From a checkpoint of a small transformer trained on Wikipedia.
Size: 9 layers, 3 heads of 128 (1 for keys and values), MLP 1024 SwiGLU, vocabulary 4096, 17.3M parameters.
Training: 834M tokens, 12763 steps.
MLP neurons of a small language model. Each row is named by its layer, matrix (gate and up: input weights) and neuron, and shows model dimensions 64-191. Each number is 500 + 25 x the weight over its row's rms, rounded and kept within 0 to 999. Numbers have three digits each. A neuron's up and down rows have the sign that makes its largest values positive.
After each neuron's rows, "fires after" lists the tokens most often just before its 100 highest values on Wikipedia text that the model never trained on. A number after a token or word is its count.

L3.gate450:496518547486520475516542521485525485511469530493516510494503518503463461510470472514514520475461500499483512471462494497460478514466560494501542417472451500490526488492508462529497471507490486518476520485451519499511498486461483519499499515446518505514548497514486514521488528496465511494468493500505519476524499509474492510482509467481464536499474493494505491496520500547495488437503
L3.up450:531518515485473515469484530478491495524536490520505491500495519483513521500532507497497532494451518498533501513480550534468528472521505463463567497491518490485491497478518466484475494498532502511492480488512510479502495518491488465479487482483495479495512523521505498546502508463476520548495499475530488531540521463515509481508538488535509512488520460502550453461471498507507474461502
fires after: "\n" 29, " \"" 8, "/" 7, " under" 6

L4.gate67:537499451479494487505536491502501505497516497499499477431489527514512503515506455525501486540517520520475527495477538516439535551523513517483498461501484519471494489517532479503519521495513477492503504489556482524482497495475495524514475508489503502497463480478473545481492474475517519495487527509471517465511502479524510466482517515461534489507463504511545495473508485527509480446528
L4.up67:509511527491505493497498507529495502502540467512512520503499540537502497483486514519502519471508484482493534487492455475493446451506514508513527458469471533510498487478497461489483513492522491495504537480479462463507501487533509481510495494511501512474466531513556505516514473515529473471507500474548475473496537535492485507510469474511466502472493483445516466503441473510457491514499
fires after: "\n" 24, " \"" 8, "==" 6, "\"" 5, "'" 5, " '" 4

L3.gate439:508505507472537474502518471487497473503507451478476496490488530532476510517483476467513472518502508510518518495478494525501508550481506496498500499482490461492536485516500438473511488484519475447457488592504499498527488477490414500495473548547518482502518491508491522515522472498515473462524485509501477522473502547504535545545467505538498517466498486516551458507485537518500537454487
L3.up439:517545466463496504541509527476501478535475498466544518479499498495506458516485502465514496544464488458460484479464475474492521480537514510517487497478523500508520490500465524447500518506517509500499494486484465514538467505481514472516512540518513458495510507488509520455471493517489491531503486534509493514484471529478473497516490447490485485501456530485473468519507506480464485469501
fires after: " c" 28, " r" 18, " C" 10, " p" 5, " w" 5, "c" 5

L3.gate921:502491488514466506476514544506503484505507466530522506477512466519526516569528545495481533498497536531471450508486498498512515492555505498536485513496476504513502472498494496513500532452489520503543451517449519469518485519486477500487479534516533489517492446505468521537575456481466522502520454494482532485452528474471507543530469475511476474548478489509489547514521542452474476495530
L3.up921:527516503517506527521492535496561490502541499535446559489483494508511505536469495543517497463495493498502518455551496489483467516491490487512500483479443487523464437538477489512502478527495518516478533493491494441554511505488546437503508532467477514493485532461483469466511480517442483535529504480504514510500548500525522522533502523525502530473475504510450510508435497495454466499494
fires after: " N" 15, " Inf" 9, "th" 9, " v" 8, "ro" 6, "le" 6

L3.gate196:493476462496519519508521450514532472546476461534526472470493510504495501525484491437520511513498479514527466490477519459495550478518495480530481497529513497517490481476518504486516522526512509466495491521530502480510484479435467524454512520498534513539513525477469461524510487523494510482499473493515505423518504504467463496488494469571449476464469527499498467500497481508526490506528
L3.up196:482488549541509540494499483529509417509493505526516533459466473468490485511519490492504519487495492527481454489492510548557479508472504541506527530536495519520509542519502547481480428528488515518551510531512471524489495515495509477510510571457518507524492514505482491473491524500495508551468462458450522475511505525493481450521469522502491508468510519536482489518569546513490500501484
fires after: " K" 21, " Ind" 10, " V" 8, " C" 5, " F" 4, " (T" 4

L3.gate506:514488518494514535448501509442462511496498537503547439453490504542497512502509508507513557466487476460472498472561493485509517527499502485528510516486493519471492522555518476509493508454538514542475504551494505482492509502490484521513499506485542498504514480498512497527550471493507490478519509494470536497484531506526464485522479474500481481506472506487494477523460439493476504459546
L3.up506:498481441514464529463468503497498483481452492512461499481500546427513510495482546485511513510491503522476521463523514512502501433504537492526540519506513475526502476492532465515551504481590494528462494486496455486491526490486512481454466484535524512436443480548535476475507537431499512516487537483503503486525488510490483552483496486492504524527487539484484495523511498504513506474476
fires after: " l" 20, " L" 13, " H" 7, "il" 4, " del" 4, " but" 4

L3.gate765:508503472475546521479484520493484505535430501529541518513525499499518551509452499506544512518495515502472485489491530516485477527508515530514539491500501481489534496507473476489527494489487515510521536527485484516526484528530436497527518546518516463497499481485498452524529499479524464509511469467471531467509522489521494525477496523480510565490513466520519490478523507474508490503487
L3.up765:496516498516522495490512495516518482542510529510519514496471460500497464491482518500527532457490567514459540481522485541509535525531488507520481488521477480524468526515514474476460488476493526501492504482488517508499513479471544492477463498473513538508538521526473469510491483511459511510492535484445519475506494475483499507529508500530479453499487511510519510495485553487510490495490
fires after: " N" 25, " sc" 12, " t" 9, " c" 5, " v" 4, " such" 4

L4.gate225:495497486451486548481530476513550520515488478514524458457481493464474503536504498495476479531530540510484479482498492553480511514490479494510540492530483469477488473495499454496498512534501465492475494512496513501482475509514454491513515531474474497490514494519496463493476494486501500477544500516509512514491503507526458490566513492513505467488502497511498471525534491450473472504515
L4.up225:481491490457538482478495507479495534520513496528519431502532481476503484523490547514516484469542532506489479463479504486506515506526478544489503543497484513489500546518496497534528475522460519449514479484516502545497482534475509531523474469507485512514520470517442486454481464535469492517513529497533544505518538511476497488480503508507498521448495502504540474511535513498489523504513
fires after: " B" 16, "c" 13, " c" 11, " b" 6, "ic" 5

L3.gate660:465510478479501460503505497489509511502507444499533534476476489519499480506503472481530496502488528519488516489530500547503499463500500496483509510441480476507495477479526513446525509471509479485473490569506492516505472415526480530496488512493482516521484493465467498498486520483555485506481470527477448559507547495508489529503458534509495524501526488515484512508561505453503474495528
L3.up660:498494484530477510456493489489516478485477505510509535515464507477524533467460534501520514473500496499528497536500526493490497465486519556472504554528485465496476474519430518501493507490502511482521470492474454490531446528538482544505552557481519505524536479511491483521494531529545470527483498447513468490565497526484533453477491492519507489506533507484508532531508513467534509505500
fires after: "m" 23, "em" 8, " Ne" 7, "ra" 6, "o" 6

L3.gate526:506497482474499508449510515476503511492438516493499489469488472483491515514455472568539503450530471498522518487517542468527494480443466485455447494462525419481508471518531461492501463521492509517480524531529532555508515490480481486500500482526481511517485489502486478524499500458520499479542472496508480500477490497526482521495494514443507492518494460510504514491501515525519472489459
L3.up526:477487477507470512507482541507470481445546525518520460526525459524527513486531509491476496504503530484536493495494492493532517482429437516503455525547494506480511507512495488500464477524527493498505501517480491460460512487483507498495472502536492543532458478521462468498519554500498549497505519482490449532479476497521495520520509502518543479488522537510507488487488492486516493527540
fires after: " l" 22, " L" 11, "v" 9, "ol" 9, "ov" 8, " V" 8

L3.gate601:497576512479507475479524491527512513522465499509489450483520514482486482527516496529510479489551488466504491558476517456509500486511519469517559485506459528478549495491493484526513477492470546487501525489503483481548491491483497520494552477535441501470496457479473468502474511516508476445520504498469527457537504535534497478490522480511499523499450494498537486495482517544520464475489
L3.up601:494512506512501519484497504474516523461502440462500513528514464503515529522502535568515474477519458480517474501457502463463512464496483511521524523461449478499460493475495475514514525463525471473512505480469483518483470472475508517493552531499462487524512514455511473506500497514476513488480447522449485513496485509479516596480471550491473495522505511515520526462511526494457504498485
fires after: "\n" 20, "g" 10, "en" 9, "ig" 6, "iver" 5, " \"" 5

L3.gate818:505484493539486507519491524523515505513534481450502483495499493548504480504461487489513536484509504509480480484439503506469518468514471469509515499475537527492535484477495506509503522517517541489496447523509484496510507494458506535554484504477528519486532475508496474482497482497483518450456481511480455482540569521490511516472488528509467471516473508498550471494529501483473514520481
L3.up818:492522507543500531475471470510526468481491462522519486499521477515542474487531518502528498474511478480459496529555479492461480534481478544465495510507493462490501485545519473465533527477504521471522530482511482479522483544511500441526510542436441559473491526527491472508464487471488507517488510508504471492487517522575500478503502479465493508479512507453496469487493522479501502497461
fires after: "in" 20, "an" 11, " former" 7, "on" 7, " Black" 6, "en" 4

L3.gate31:566508492496520537489507476492503537517475486514521481483509493521504497468512519516466506474479535507534470486486499481468505527494491518526504507489514509479508544514486488531550498500498510439497486499473501491539493491499483485499469525516527460454523521504479505495504501469477510526507466470502491528511518466520546475546460527459457499502493478501524455545488473481459511492507
L3.up31:479517508464506523502489456492499460498515478526517502498526481528465491495544464476488473434487499516500505527494464508533451520511467539467495494509506458512549478504479502484515484510521515493467464512511546472500502546538558463465502456548489539459471490505519510517544539452527492503519495480461510497487530492484496514534495481462534524531480499538535522490508511487479469498483
fires after: "BC" 18, "ur" 10, " sp" 8, "al" 7, " ra" 7, " Sal" 4

L3.gate285:527516506544478493474485514509502546482498473490475545467523481497553466483492463497444544508523502489484480534544507465506469539499512506472547514500484512497495496509520499465540495457497491526531546502507497508453507496519505504500525498515491526477482493493529521497491542459509460477537497483480464508539492502523475507523529471533514487511483531499492472523485500491525484518548
L3.up285:532601465488520501512471469528482475494530460457501496498500475516519474466535527471516508490514502574536544489502499508496466494468492534495528487501528495480495533500497497522490482503482494488490549501509516529504487494487543503494492525493501535504517538491462494488506529537530537515510492509479536527492524499550518436514469483497538466473488477469500493528483531533504546479525
fires after: "\n" 25, "i" 16, "|---|---|---|---" 10, "r" 4, "o" 4

L3.gate465:486510479493498524519488477472511516529439466504555529482470476515507493510517444513523519495470486541502517541513515502544525516473550482550496505524451497463504469506488505474494517545523455482538478499504479493474518477485488568509490452511505523531496484444532481469510490514514524494479469534491492530499481500528500515513461502535479509485478510522468495509506502485496505450491
L3.up465:500476467511554543488513498513529463528521532492471498474517494496472524486471506508514485475493523540489485520473525485494478469527532485520468538476541481504490458495532525518476519476494513493527496445513483512530478441512482481483483527517481494538525489517497502522532495519499534524509476489514509516487521507484510507503492465524513493511469494523468484475501523465492496516479
fires after: " N" 19, "l" 12, " V" 11, " Ind" 9, "f" 6

L3.gate555:475538514464518484486516512494510502513459543528502528477474485489513528533470482513497517478495487509495499474469508515491549537539529522477512556491502479454502463513537520540493489557516467548515476499486462474499489529513461531505492481496514531531493541493572511489498477459474512481526519481490487545499505461486561492500481507495472451500465522499468487480554475489480492507450
L3.up555:519477523462473509478474492492512495510527493478456550502488489484463510536466497458509483495485484504484463466513478516491485476512483547484523457497525498510478518525515509520476543521512502504549541489487510528482472488500474528493491528449461529500488506512478469493491487539499525496546492512472525501453498500499491527508522511470478482482474503463534464505486504490517479477505
fires after: " 1," 23, " 3," 10, " 2," 6, " 1" 6, " 4," 5

L3.gate52:479519480485511444528491507519526493553517493517529501509525505480530521501511506505450489516468495462470538497506477508502542483508520549474502492475492493520504519467512461452527479490525505482534539525505486515511497494495472478499474518524518489471449495483521532538502475516519529502563533496456544538510500521510486502528518493501484499509487486462514496525517524479470521462485
L3.up52:485512498473496494545516479528532493500491464472493487519523478497503478476522528511506489486511510510525528518502482497459489500497501552481495560520511514519540533495468493508484428508493536516505573438503508526457492512463559508489442462468478487525502539503485546477487515447473503497524479537524481494541493488516500504513528469496516469489517464487516501459438524502565508478504
fires after: " an" 14, " l" 9, " m" 9, " w" 8, " Ne" 6, " his" 5

L3.gate730:487518465454521520513497500519516518489495484527560512507498524512503457543468512495457472530487511505471486501510450471469477497519511504566485503488486477543493458466503493501476526523521493508475494503489471467499466446527519495507525566551474476488467477535526520464495493507480489480483460541480521524523489528506488513513489472522525516521517547505461548507537505497520483497492
L3.up730:476502514509518500487446538507475534490553521500486491555458496487485527459484542491495473519487496546456529450487539495494518530488452483520581463523463501516508502483458528548539513506498554499503505466496509502485482507511536489533489488475520468495508487499528537503491482477498527521546486509465464516524470522481517545464485519497474486497541525484528505473527526481524498471450
fires after: " Ad" 23, "m" 8, " De" 8, "em" 6, " Am" 6

L3.gate327:506514504501522474510490509489515540502506488501496540527500507480518500495473500488549534512515536521455558502554521464532504488484473504478475485525511494513493468524479477522498514507486456501533532511478479504480524496504490514521470465463506530471536503491498517497524472522512460499520463527499487487483475496478471500514475456511473524494435501528592522465487562512474479468484
L3.up327:533476505506500504496509495469477478493505536516528481536520512488438476480508519474488508532514478502476492494498496495529493464514469532551495479480555458511513480461497546489521474439469511516434445503513514529521494518473523517480523502479537517530515545469464505509528507481525484508482493514506554494480498541494523511539495520497497515509519497491484486521507479501456547476506
fires after: " |" 52, " " 5, " im" 5, "ff" 4, " Off" 4

L3.gate957:516494515517491484530541558499466478521457493465474508481469467538503466496474487505487573488472535500491503482461512506468537508473516515498552487501504488480504503520504507467501459516474487506518473527530510503502501474504510482530476547485524464499476501503509492512530506463525526476513468474469516539474535464494489521498453531508477522516489471525525465534503499554482513467511
L3.up957:466496475533491503536509475486514503491514453520538491507540515569527500528500450505500491538477477489468516480493519501486471502497475517513453501473521533506494491503499511487476529513507504524501491507494525505560520541523483488505558491502492506506490469442523512469530502516506481517452526524489457488485494457520458514455492516432499512453465517548513547472507513497480522485545
fires after: " m" 22, "os" 9, " c" 7, "hem" 6, "-" 6

L3.gate774:500479537463508483472534507457530480445540468491487486504484487502467488510474510475505499498499497442492549481503507491532532454543556518522492491496495487507515509537486485477495446522470521498492482523450515515509536527543520465494460548510496524504487492519496505454500516514526510481518498488510509492481533512537492506495477463469472523450495514515520545497481527508455506489573
L3.up774:551524515486503499519467472483466486506518498475570478487526502488443468539487490507456513533457493500475486507486498489548496513492532523472485474470491514537540488491497462436490533445500516462470510503453483565482473499449487545464461491531495470493506494491500495488508480536461506512506502563461506480492503526461500501508484493483538521478483531483510484546478500519468499485496
fires after: " w" 11, " Re" 9, " appro" 9, " p" 9, " W" 9, " P" 6